From a checkpoint of a small transformer trained on Wikipedia: 300M tokens, 4583 steps.
MLP neurons of a small language model. Each row is named by its layer, matrix (up: input weights) and neuron, and shows model dimensions 144-271. Each number is 128 + 24 x the weight over its row's rms, rounded and kept within 0 to 255.
After each neuron's rows, "fires on" lists the tokens most often at its 100 highest values on Wikipedia text that the model never trained on.

L3.up1103 [110 129 129 130 120  73  96 133 124 134 126 123 169 136 148 138 192 185 160 140 170  91 123 102 132  88 126 155 124  96 109 145 149 110 166 114 176 100 169 137 143 141 114 126 133 110 121 122 143 148 123 159 164 168 123 130 175 150 112 174 164  93 118 113 116 113 126 143 114  94 134 129 163 138 123 119 127 158 121 135 113 139 168 157  94  61 106 117 127  93 106 160 100  80  97 150 132 151 157 135 121 128 119 106 117 168 114 125 122 152 132 136 134 149 134  72 137 158 118  92 110 147 174 112 108  74 107 130]
fires on: " |", "\n", ";"

L3.up591 [123 132 151 141 122 123 122 111 165  76 126 127  87 157 143 126 121 111 115 105 135  99 133 160 143 161 126 123 112 153  95 128  79 146 115 150 151  82 135  95 124 130 146 160 161 151 138 137 197 123 149 161 124 142 118 143 143  93 114 110 157 145 112  81 148 134 129 157 119 102 136 135 132 138 146 123 118 107 137 124 139 138 119 100 116 109 134 111 129 168 125 139 165 153 128 119 133 107 133 102 161  91 124  60 152 112 146 152 161 129 130 161 153 127 100 122  92 189 130 123 119 137 146 145 110 143 151 101]
fires on: "ian", "n", "ist", "an", "20", "50"

L7.up691 [ 97 118 149 136 115 147 119 110 101 112 130 101 135 165 146 107 140 160 119 166 143 101 149 133 125 139  97 102 133 153 113 213 153 146 157 150 185 142 104 152 106 132 131 113 104 127 138 117 149 143 119 126 111 108 108 161 103 141 170 144 120 104 151 158 153 152 130 131  98 102 128  62 165 137 142  72  89 146  82  92  72 138 113 146 135  89 118 115 142 149 148 103 103 120 114  95  93 135  95 152 106 143 174 170 134 116 128 118 106 116 108 146 136  89 163 127 115 100 127 157 141 147 114 107 141 151 120 109]
fires on: " W", " Lo", " Win", "le", "f", "ttle"

L7.up1111 [149 130 123 151 105  88 102 149  81 122 160 101 138 130 115  71 141 147 128 173 123 105 165 131 153 114 161  99 119 137 132  93 109 166 143 130 157 138  89  99  99  99 134 129 141  89 134 150 133 142 115 124 113 176 109 125 134 110 143 147 126 122 122 137 153 108 128 149 108  90  97  98 155 108 122 171  80 147 165 119 142 125 104 117  95 130 131 135 124 167 144 131 135 143 120  75 179 115 108 105 159 110 119 100 171  98 128 112 121 158 140 110  98 118 168 157 138 127 126 139 125 106  89 179 140 125 109 101]
fires on: " who", "la", " Ro", "da", " He", "s"

L7.up1044 [119 142 117 154 130 108 149 121 112 116 157 157 110 134 117 120 179 129 114 123 121 163 172  79 142 110  94 142  85 129  85 102 149  97 124 157  99 132 136 152 169 114 120 112 130  79 137 145  90 144 118 125  70 137 189 122 153 118 133 156 167 125 137 166 106 142 117  91 136 121 113  95 115 113 116 115 160 125 128 117 102 124 121 142 143 138  93 187 119 127 116 140 106 113  64 143 157 165 118 122 143 134 183 104 123 175 142 136  76 115  87 132 139 121  90 141 114 144 127 138  84 129 144  90 128  85 141 138]
fires on: " on", " from", " with", " of", ",", " to"

L3.up96 [111  87 170 169 100 122 163 127 168 148 149 139 123 136 141 115 123 132 116 112 122 141 145 168 138  89 136  95  95 124  96 128 113  80  87 111 123  92 136 143 147 144 110 133 114 112 147 141 153  93 136 125 122 171 118 117 128  96  90 117 123 121 146 118 153 108 138  98 134 157 120  69 137 131 169  74 119 101 100 135 110 111 131 142 140 145 148 135 120 120 124 120 140 149 106 128  84 130 126 110 145 132 150 124 114 117 113 140 150 127 129 172 126 154 155 134 136 170 167 117 146 149 131 143  94 109 110 138]
fires on: "n", "al", "ed", "land", "ain", "ition"

L3.up568 [ 71 175 123 133 109 112 156  65 167 151 123 137  95 122 108 179 131  87 125 124 122  92 106 146  94 126 158 139 148 135 145  98 123 158 130 131 180 110 119 108 127 163 141 131 185 147 115 140 140 133 109 151 123 141 102 151 112 150 152 148 122 181 111 143  86 126 120 123 133 126 141 134 152 112 109  93  67 122 150 143 108 124 168 131 120  87 133  70 103 130  94 135 113 126 126 123 153 104 139 110 119 143 144  81  88 148 140 113 176 123 114 154 115 142 112 127 123 150 102 119 173  99 173 151 159 134 111 132]
fires on: "n", "th", "ed", "ated", "d", "ing"

L7.up1448 [141 133 115 133 122 122 136 141 155  80 136 147 142 131  69 162 147 116 164 148 138 117 119 111 107 139 147 115 134 114 125 152  65 132  95 139 124 123 133 126 142 143 164 122 124 124 144 130 156 130  73 121 132 206 156 128 170 103 150 106 144 128 173 103 120  64 181 151  99 140 149 119 141  75 109 161 136 102 150 112 122 136 116 146 126 103 108 136 124 110 141 138 146 103 131 162 112 126 122 140 148 117 141  82 150 142 134 123  76 149 129 103 122 107 133 102 151 145 114 123 111 147 128 110 142 114 108  84]
fires on: "'", " ", "ic"

L6.up249 [ 96 148 112 115 104 121 149 128 175  94 117 132 144 137 141 133 177  84 112  94 152 144 148 110 157 123 115 139 107 136 155 149 109 167 191 180 141  95 127 122 144 118 119 125 127 125 134  98 118 118 111 138 184 135 153 167 125 134 171 152 172 117 110 154 103  97 102 160 141 114 149 112 140 150 154 116 117 148 171  61 141 169 111  95 120 148  99 145 120 108 115 157 148 117  97 109 134 114 150 152 130 147 153  94  98 156 104  99 159 152 112 146 156 120 162 127 154 139 125 185 124 157 140 113 104 166 136 113]
fires on: "m", "ch", "th", "ist", "d", "s"

L3.up1352 [ 99 139 118 150 113 144 105 131 159 154 113 115 101 149 148 122 129  99 125  75 108 145 144 167 107 147 103 118 100  97 139 139 119 171 147 141 145  86 119 109 146 129 109 155 159 141 153 117 185 140  86 157 180 141 125 150  97  95 133 173 157 115 120  97 105 130 126 104 128 120 126  98 175 149 127  87 102 152 129 113 151 152 109 132 123 133 139 137 109 126  73 135 121 134 107 151 110 120 142 154 138 105 163  72  91 105 133 103 147 115 131 170 136 155 119 126 105 150 127  93 154 157 129 118  67 188 116 125]
fires on: "th", "ch", "n"

L3.up994 [100 132 141 141 121 135  96  79  99 143 114 134 124 142 114 202 132  96  98 141 127  98 152 142 108 115 186 129 136 133 138 163 129 138 167 146  99 128 127  83 132 121 120 148 124 165 135 115 109 122 101 113 168 145 135 185 167 144 154 117 116 134 111  91 113 127 105 107 144 141 155 107 151 146 119 126 131 138 103 106 140 148 164 112 131 140 117 119 139 129 134 113 122 155 112 147 146  98 116 135 110 150 111 105 152 133  59 120 111  95  91  83 118 110 106 101 102 143 120 164 136 133 117 105 133 150 122 161]
fires on: "art", " National", " 2011", " Art"

L6.up128 [109 117 151 113 112 138 123 109  82 128 175 123  82 118 108  82 109 107 171 115 113 137 137 127 141 133 116 128 151 104 130 158 137 111 142 140 124 123 108 131 140 146 134 109 128 126 135 124 154 136 139 167 180 105 113 167 102 127 145 137 139 155 119 159 123 110 145 133 107  88 130  98 104 149 138 123 107 143 118  83 118 181 130 116 157 125  98 157 125 131 147 142 157 126 157  80 117 149  98 143  99 123 148 111 170 140 158 111 139 117 103 125 134  73 144 125 121 128  72 160 148 154  94 117 163 137 166 132]
fires on: " 6", " S", " 3"

L6.up984 [123 167 101 144 111 100 105 122 112  93 148 118 121 129 160 120 141 121 110 149  98 140 129 109 140 101 107 140 117 137 131 118 133 175 135 170  86 141 151 138 146 131 130 150 134 114 137 127 145 155 111 111 136 121 148 141 116 166 169 125 143 121 146 160  94 135 123 122 162 164 167 122 112 124  93 148 111 132 130 131 134 112 124 154 140 122 110 158 124 130 144 184 149 110 121 137 134 147 122 119 107 132 173 132 122 113 128 123 103 110 104 141 157  91  79 120 146 126 129 171 137 169 132  82 122 118  99 115]
fires on: "\n", " (", " to", ","

L7.up128 [106  89 124 144 121 114 114 102 125 107 145 136 121 168 111 134 147 159 190 175 178  94 155 103 152 126 126 141 116 167 147 157 141 104 105 109 170 150  91 117 128  90 153 115 154 138 114 117 143 174 126 171 110 149 135 164 132 128 120 164 149 105 108 138 151 111 161 126 144 156 152 122 137 134 106 125 134 144  94  94 130 144 119  69 132 117  96  97 145 140 136 159 145 121 131  93 144 133 107 151 201 121 101 106 116 134 111 164 132 159 142 124 123 101 112  96 145 105  86 146 144 131 136 130 112 126 110 127]
fires on: "20", "o", " World", " con", "ri"

L7.up106 [106 108 116 118 108 112 132 153 155 100 146 150 161 139 114 163 153 174 158 131 163 163 132  93 109 105 147  98 149 143 183 150 123 163 120 135 144 126  44 103 118 134 143 105 143 103 144 139 128 141 106 148  95 143  94 146 157 118 134 119 158 124  98 157 115 111  92 130 122  98 149 117  77 133 124 151  84 126 106 130 142 182 129 107 112 114 142 101 149 140 117 130 143 134 120 101 134 141 112 129 142 128 127 108  99 121 113 138 141 125 178 123  68 128 128 116 140 118 106 134  98  94 137 134  94 139 128  95]
fires on: "ro", " P", " Co", "o", "co", "ri"

L3.up1029 [ 78 141 102 132 115 120 108 140 118 157 123 121  90 123 122 166 148 117 150 141 159 125 107 129 141 123 113 116 119 105 154 118 139 153 132 147 139  91 115 117 129 158 104 117 111 126 139 130 136 149 125 161 152 165 159 169 119 147 158 129 154 157 109 152 107 125 133 137 140 152 167 101 112 203 131 130  88 156 147 120 138 201  95 100 110  91 102 164 137 130 120 145 110 110  65  99 125 146 145 152 123 112 178  82 121 115 150 109 114  84 168 136 139 116 170 100 119 126  96 140 151 138 108 121 134 148 139 114]
fires on: ",", " 18", " 19", " 30"

L3.up297 [113 128 137 121 112 157 104 160 170 153 145 134 155 134 126 147 136 153 160 118 148 105 138  88 137 114 152 118 141 113 135 113 140 125 147 119 135 124 167 151 128 108 125  98 118 164 138 105 144 134  53 129 165 134 124 150 172 112  91 135 129  98 122 100 107 129 126 126 116 121 121 147 146 144 124 100 128 137 130 122 135 133 172 117 105  93 138 158 125 108 101 119  98 124 100 154 125 122 164 157 133 125 110  85 141 119  91 114 156 145 126 147 146 127  65 104 146 131 110 105  85 160 169 124 121 105 103 119]
fires on: " |"

L3.up493 [130 126 158 118 105 126 120 128 153  70 143 134 153 154 111 109 115 150 148 166 158 144 121  96 133 124 162 142 138 121  93 153 107 144 126 122 157  90 104 150 147 109 181 142 152  98 148 106 122 137 125 125 125 158 182 124 142 162 160 140 110  92 133 171 127 100 148 106 108 135 122 132 151 111 108 138 131 150 170  99 128 140 103 165  76 135 150  90 116 154 170 122 145 126 148 106 143 126 121 143 162  99 116 123 153 125 128 164 126 116 130 130 104 118 139 118 131 139 152 139 109 128 127 137 127 150 126  97]
fires on: "'", " who", "bo"

L6.up844 [127 148 128 160 114 106 144  83 161 126 113 136 107 122  88 124 147 123 128 132 109 155 147 123 142 118 105 128 133 176 127 119 101 136 142 168 171 133 155  98 133 122 135 141 154  96 117 139 106 126 127 130 116 142 119 125 121 155 136 120 106 193 123 161 128 107 156  97 147 107 189 128 117 141  76 111 111 127 106 134 179 140 159 179 141 111  81 114  91 119 100 126 181 128 115 166  88 111 144 137 143 116 117 114 123 146  82 128 144  91 133 129  96 142 127 116 130 120 115 142 178 129 157  98 145 115 122 124]
fires on: "ed", "led", "w", "d", "red", "ly"

L3.up962 [ 85 110 111 138 118 131 117 140 160 123 149 131 126 156 152 130 125 151 172 140 142 132 169 129 126 136  96 118 153 108 150 128 153 168 126 175 118 132 154 137 174 153 117 110  98  94 114 138 125 125 136 143 158 161 138 151 133 115 142 120 129 186 119 149 146 139 112  96 102 134 160  75  83 142 158 109 126 135 137 121 114 133 109 122 134 125 100 150 111 161 133 163 133 100 123 135 120 146 187 123 111 119 174 118 127 113 144 118 146  98 140 120 189 109 134 117 160 197 141 149 106 147  90  98 157 109 154  83]
fires on: ",", " ", " –", " 19"

L3.up1070 [137 103 121 128 106 139 107 147 149 127 114 136 147 136 145 127 125 123 155 123 162  78 119  68 116  85 123 128 152  91 103 162 125 148 132 139 148 125 115 168 116 109 144  76 137  99 121 101 141 126  75 135 108 155 131 175 130 118  98 156 113  95 142  94 107 121 162  75 163 104 101 149 157 116 151  98 140 123 131 127 128 138 157 117 119 121 142 149  60  92  81 118 126 147  69 109 117 163 143 134 120 137 129 135 148  93  99 106 107 143 153 133 138  97  85 124 134 136  92 126  92 162 173 160 111 108 142 125]
fires on: " |", "---|---|---|---|"

L7.up1481 [174 117  83 105 118 113 105 110 129 121 172 146 157 141  95 127 152 144 120 150 139 102 155 113 124 138 159 131 128 107 115 117 125 122  90 141 139 161 100 126 122 126 157 117 146 109 102  98 134 123 104 123 122 151 182 119 142 152 139 112 122  94 148 173  98 115 172 107 130  98 130 134 133 138 115 133 103 161 130  98  99 125  79 173 130 135 132 102 153 112 150  97 134 101  93 128 154 178 132 139 148  96  92 131 136 174  95  93 121 160 131  94 100 115 113 115 125 138 165 126 149 135 132 126 149 128 134 121]
fires on: " Ba", " Bo", "ba", " bo", " Ro", "bo"